Weights of a small transformer language model.
Training: a variant of Muon for these matrices, 130M tokens, 15870 steps.
MLP neurons of a small language model. Each row is named by its layer, matrix (up: input weights) and neuron, and shows model dimensions 0-95. Each number is 200 + 30 x the weight over its row's rms, rounded and kept within 0 to 999.
After each neuron's rows, "fires in" lists the words (lower case) most often at its 100 highest values on Wikipedia text that the model never trained on.

L15.up133,225,236,139,213,175,168,249,270,224,222,164,196,239,189,134,199,213,200,205,211,169,166,227,152,229,201,224,153,188,166,197,226,168,202,187,226,168,186,247,168,180,237,155,185,213,158,220,201,232,231,185,220,194,217,245,166,254,194,152,186,261,211,169,206,221,149,170,141,182,179,195,186,177,157,212,171,159,165,259,187,192,179,254,194,180,237,181,231,183,235,216,193,183,270,255,177
fires in: "west", "north", "northeast", "east", "northeastern", "south"

L16.up111,161,268,223,179,182,178,172,199,195,170,176,242,208,242,170,185,223,185,194,163,189,185,238,164,233,177,186,159,223,188,195,190,187,222,201,262,159,166,231,189,174,193,236,172,219,235,243,228,187,249,146,209,129,221,178,167,197,185,238,208,157,194,219,209,176,201,233,244,178,215,181,285,170,185,205,223,188,183,182,182,220,261,180,184,173,170,221,117,265,179,235,237,224,170,198,177
fires in: "her", "not", "s", "his", "their", "a"

L2.up534,219,241,176,208,228,185,215,237,190,192,235,173,274,168,178,231,174,155,219,200,238,198,207,185,198,177,229,178,198,198,188,139,126,148,152,203,168,241,246,252,169,243,140,210,184,167,211,249,189,205,174,201,218,203,231,186,186,173,194,218,220,178,229,200,210,229,251,157,197,184,201,179,199,165,205,232,214,163,178,219,210,194,215,216,197,220,245,143,281,198,216,165,269,208,194,180
fires in: "located", "km", "south", "north", "northeast", "west"

L6.up45,180,227,226,236,247,185,187,241,237,171,209,182,173,209,257,196,228,215,185,171,235,239,203,194,180,153,207,121,185,213,216,189,208,219,233,226,174,219,186,176,163,249,206,188,189,226,208,175,180,202,239,134,143,246,198,238,215,222,233,216,125,203,185,201,229,186,198,188,160,198,204,170,210,235,208,199,164,161,201,186,229,184,241,207,163,197,252,214,217,228,237,221,186,222,178,146
fires in: "and", "not", "only", "later", "first", "also"

L7.up282,231,210,185,148,201,166,106,182,200,208,157,227,187,158,179,241,183,242,251,167,243,198,186,227,223,216,232,194,161,219,212,184,226,185,211,172,206,191,171,175,214,220,162,202,256,180,221,203,157,213,237,233,165,208,187,239,237,190,246,171,204,152,208,125,237,192,231,229,217,176,240,217,210,141,208,216,193,164,212,219,208,214,220,187,206,188,193,134,192,179,220,192,155,223,220,201
fires in: "september", "march", "january", "spell", "august", "billboard"

L16.up334,199,144,198,180,208,226,185,112,181,183,207,215,186,230,236,255,156,187,183,194,196,222,217,169,190,194,226,198,221,238,220,213,167,151,204,196,229,203,170,144,179,192,201,190,197,158,189,170,194,214,240,165,185,193,197,283,205,227,197,207,244,212,158,241,179,194,185,247,210,180,174,223,217,197,226,228,212,215,193,244,236,146,153,206,221,188,207,158,188,156,148,241,206,224,183,165
fires in: "died", "together", "website", "health", "philadelphia", "birth"

L5.up306,263,183,199,211,125,168,183,202,220,261,195,270,176,125,201,246,168,205,202,104,205,219,184,195,206,183,128,205,205,180,218,195,224,204,137,202,197,186,141,225,191,210,247,233,178,173,209,204,177,213,217,183,152,225,196,219,170,239,228,230,233,226,184,188,179,242,230,230,188,205,201,222,166,229,222,226,167,189,201,149,211,158,175,188,232,179,243,179,195,177,196,247,210,166,215,229
fires in: "that", "introduced", "top"

L17.up41,171,185,179,224,188,232,244,172,202,225,168,273,203,189,182,162,214,169,195,163,172,227,188,156,192,210,236,199,195,209,208,240,196,240,194,235,240,196,222,237,188,172,190,170,151,207,211,177,207,146,230,209,179,127,201,204,186,206,208,201,226,189,216,194,197,215,224,251,159,207,165,219,172,198,170,219,174,181,231,161,217,210,200,213,257,232,158,107,203,156,277,198,183,230,107,185
fires in: "with", "entertainment", "coordinates"

L15.up238,186,200,250,260,163,232,219,216,236,165,174,186,195,213,197,153,206,195,170,154,210,207,223,203,238,230,141,203,232,220,236,249,178,186,234,221,158,189,212,234,164,232,235,200,174,156,234,223,201,205,202,143,199,193,198,233,192,153,172,205,169,200,233,205,281,266,211,143,262,186,182,223,207,203,183,197,154,188,220,170,196,211,218,214,242,259,238,200,203,185,164,174,175,157,167,213
fires in: "new", "original", "previous", "originally", "higher", "high"

L7.up477,197,190,149,156,174,215,169,157,192,126,190,220,228,244,211,277,184,181,211,145,180,173,208,219,221,199,227,213,171,224,232,220,183,193,248,196,190,212,181,195,172,192,216,184,246,180,196,174,188,236,181,241,247,236,159,164,228,154,203,216,216,236,201,213,173,161,200,216,111,239,154,150,195,220,136,154,218,183,186,198,231,283,210,220,206,199,205,174,194,167,206,149,215,178,181,180
fires in: "such", "animator", "avenue", "similar", "attendance", "microbiologist"

L2.up16,183,203,194,188,202,218,179,212,189,181,164,214,183,175,216,227,202,219,198,245,206,203,182,147,187,211,228,191,223,204,216,214,209,219,153,164,187,203,192,196,214,170,193,223,194,218,228,223,181,185,175,221,254,222,219,183,212,169,219,167,263,147,217,165,192,213,142,126,230,164,209,179,213,178,210,139,198,154,202,204,144,241,245,273,172,203,210,223,246,259,188,214,190,189,211,175
fires in: "leading", "may", "returned", "back", "started", "follow"

L2.up76,208,180,180,229,228,244,151,185,219,232,199,201,218,197,215,218,208,223,217,208,179,203,189,219,200,203,182,224,240,279,140,262,216,151,186,239,226,231,231,214,167,230,144,186,179,172,247,176,185,191,188,222,202,190,178,217,245,184,201,207,220,210,205,227,172,219,206,211,153,226,190,204,198,194,200,193,278,226,215,225,146,209,177,161,224,213,190,135,205,186,244,206,184,182,227,230
fires in: "km", "located", "mi", "mid", "2"

L5.up16,224,169,219,206,184,196,213,219,169,168,208,202,155,191,229,167,183,197,233,217,225,264,166,210,171,253,185,166,145,215,231,177,246,149,211,190,156,211,203,261,175,183,244,242,179,263,170,173,202,159,197,205,155,191,197,165,186,207,245,211,162,245,163,170,189,191,289,222,228,177,247,151,182,221,244,229,148,197,157,184,253,203,235,224,150,181,209,230,221,225,198,173,206,276,225,196
fires in: "the", "best", "theatre"

L5.up419,243,169,203,223,194,187,176,204,192,258,151,196,173,164,148,160,204,281,223,197,128,213,211,183,226,253,229,229,178,206,204,270,211,182,196,167,185,146,193,223,150,216,222,218,174,195,233,172,218,181,185,201,227,188,187,177,206,181,176,228,215,250,226,173,227,201,181,150,193,174,187,211,235,263,208,181,194,181,204,170,204,187,170,159,273,177,280,185,255,206,205,158,211,204,213,242
fires in: "the", "a"

L15.up501,191,242,197,190,184,190,210,157,222,168,231,208,166,213,150,193,171,186,223,110,188,216,165,186,136,246,169,160,223,269,235,173,225,198,215,169,191,220,152,227,207,200,238,210,171,216,157,196,187,214,196,167,263,229,166,208,161,212,252,242,180,250,177,212,182,228,217,157,181,213,152,148,161,169,217,206,178,226,159,181,244,180,267,218,184,198,194,204,218,227,170,180,180,203,225,227
fires in: "the", "a", "an"

L4.up481,237,181,220,174,156,187,206,251,199,212,203,261,168,153,158,230,227,189,186,170,155,217,210,168,192,202,184,194,226,193,215,216,262,184,195,209,133,195,269,167,186,235,203,244,198,291,222,244,201,216,170,181,156,181,208,185,209,208,220,244,214,167,186,215,195,173,233,209,163,184,142,242,162,208,162,187,219,212,206,151,198,217,217,203,236,171,193,177,190,194,203,193,171,186,185,257
fires in: "that"

L2.up566,215,204,221,224,155,180,145,179,236,192,204,190,188,243,197,186,210,204,169,162,220,157,250,219,213,219,207,241,244,212,218,209,216,180,220,213,207,153,195,261,209,215,212,220,221,130,206,200,181,212,131,216,231,225,200,201,248,179,256,183,212,196,157,180,244,238,219,202,188,231,203,216,169,159,138,216,216,231,199,192,228,182,211,214,213,231,260,215,212,221,181,214,172,178,190,189
fires in: "new", "original", "previous", "former", "originally"

L6.up588,182,202,216,265,181,245,121,219,207,212,221,250,157,208,184,231,246,201,212,135,217,223,190,224,214,247,173,176,238,181,217,180,234,209,215,168,116,220,200,199,167,213,241,215,200,202,217,205,210,193,183,139,148,215,161,193,210,242,218,209,204,211,194,207,190,233,257,251,187,193,142,204,199,195,196,224,169,168,248,199,208,210,180,125,245,169,198,133,178,207,210,168,214,171,207,191
fires in: "her", "its", "his", "their", "not"

L2.up99,184,200,240,257,185,174,175,211,182,194,180,209,160,215,198,229,193,201,194,205,190,276,198,131,199,188,178,228,220,184,222,207,228,199,206,233,149,182,193,221,143,248,215,194,190,213,214,179,177,210,236,206,115,224,211,206,184,209,217,268,164,232,249,196,173,184,235,180,245,193,209,269,205,194,170,189,188,209,242,162,237,199,171,98,204,206,246,183,243,252,211,209,218,152,204,204
fires in: "the"

L2.up249,224,200,222,177,137,180,170,203,215,151,199,222,228,179,149,246,175,156,186,243,249,251,176,215,198,212,159,191,163,172,218,227,196,220,201,223,200,207,256,223,214,222,180,200,272,205,239,212,214,233,175,175,218,169,137,243,208,255,195,209,191,183,217,177,187,276,127,203,216,219,230,208,200,148,219,181,188,213,223,159,147,196,198,171,226,158,152,247,251,180,214,215,190,143,181,190
fires in: "team", "justice", "state", "erikson", "teams", "television"

L2.up303,231,146,249,204,185,223,197,198,194,182,162,143,200,167,191,223,216,212,188,240,161,190,219,199,178,178,175,194,205,205,223,214,260,186,254,169,207,200,198,204,200,165,234,225,164,181,217,227,202,211,176,225,241,187,160,116,140,218,186,206,209,175,188,182,237,175,134,187,185,226,168,213,211,195,193,150,205,218,186,182,217,198,162,251,222,205,195,197,167,223,259,206,204,141,157,236
fires in: "use", "leading", "help", "change", "helped", "allow"

L13.up481,196,175,204,214,232,225,194,191,122,250,189,187,202,204,196,227,255,211,187,247,193,194,237,193,164,213,245,202,175,212,212,193,188,216,220,264,185,227,206,140,215,185,175,179,214,242,214,176,210,139,210,197,204,204,200,211,248,243,191,176,177,215,147,155,219,209,206,190,238,290,227,173,232,262,142,233,261,195,176,185,226,195,223,241,215,194,177,170,227,220,206,231,209,151,139,230
fires in: "with", "to", "by", "from"

L14.up36,221,218,210,182,184,142,161,203,210,181,185,181,222,212,191,191,218,207,161,177,189,203,176,188,173,234,219,157,257,169,244,240,250,224,221,181,182,206,188,246,220,192,199,202,193,221,216,181,188,215,182,131,199,178,197,210,239,240,201,239,212,227,168,192,180,185,182,252,174,190,180,190,251,183,203,174,155,150,149,226,226,198,257,206,226,172,202,186,223,150,258,254,154,190,201,195
fires in: "that", "who", "what", "it"

L18.up543,200,173,207,241,204,231,212,204,216,150,210,204,199,258,144,221,125,193,229,199,155,210,218,203,226,222,213,215,185,191,242,231,147,219,241,184,176,227,234,219,191,264,230,149,214,239,254,161,200,147,183,131,226,200,179,137,189,173,201,232,194,181,191,215,192,231,251,239,146,248,222,212,232,222,202,255,179,173,216,190,264,228,233,154,215,227,221,161,243,202,252,172,210,218,222,222
fires in: "a", "her", "received", "his", "described"

L11.up7,182,180,228,182,185,191,166,204,217,181,181,193,150,199,198,236,254,216,231,180,235,194,229,217,167,171,197,171,232,215,172,219,166,209,170,217,193,220,135,149,215,233,208,208,223,180,179,192,203,216,240,151,181,214,196,201,206,145,233,212,194,209,146,160,222,160,205,193,189,284,151,163,189,175,165,225,195,189,182,191,188,230,209,174,243,216,195,187,210,213,263,224,179,186,222,234
fires in: "also", "only", "000", "eventually", "who", "still"

L2.up625,222,164,190,214,272,191,167,223,205,166,220,215,219,192,165,209,203,211,201,240,214,232,212,213,194,213,181,214,228,233,226,253,191,200,229,178,223,170,168,194,161,172,159,241,215,185,241,201,178,164,177,208,302,185,177,141,191,181,190,159,208,235,210,212,223,210,221,135,236,190,165,219,203,155,191,173,176,180,209,230,176,236,194,234,218,180,186,248,186,205,226,176,208,174,188,197
fires in: "use", "returned", "successful", "leading", "turn", "uses"

L8.up55,188,162,243,231,248,219,173,179,222,154,190,206,163,139,197,223,191,185,217,155,246,198,236,185,229,163,213,212,202,191,300,157,237,231,153,182,197,252,152,201,195,212,228,158,201,211,226,189,166,196,231,175,171,215,161,196,209,182,221,246,170,235,242,230,234,214,212,225,219,154,170,199,219,185,183,191,173,131,230,160,222,173,201,224,250,193,207,136,181,216,226,181,184,197,223,243
fires in: "the", "that", "its", "this", "other", "later"

L18.up317,161,180,224,261,239,219,195,221,177,246,206,218,234,236,176,174,222,223,184,202,157,221,200,184,149,173,180,178,178,179,227,169,206,221,211,230,198,195,203,180,201,185,213,173,189,179,185,174,241,193,205,223,241,176,175,171,277,273,236,149,203,177,243,175,185,190,222,232,189,223,180,209,174,217,280,210,186,178,139,171,218,160,183,278,191,170,170,162,219,170,221,201,164,212,193,177
fires in: "to", "tour", "with", "top"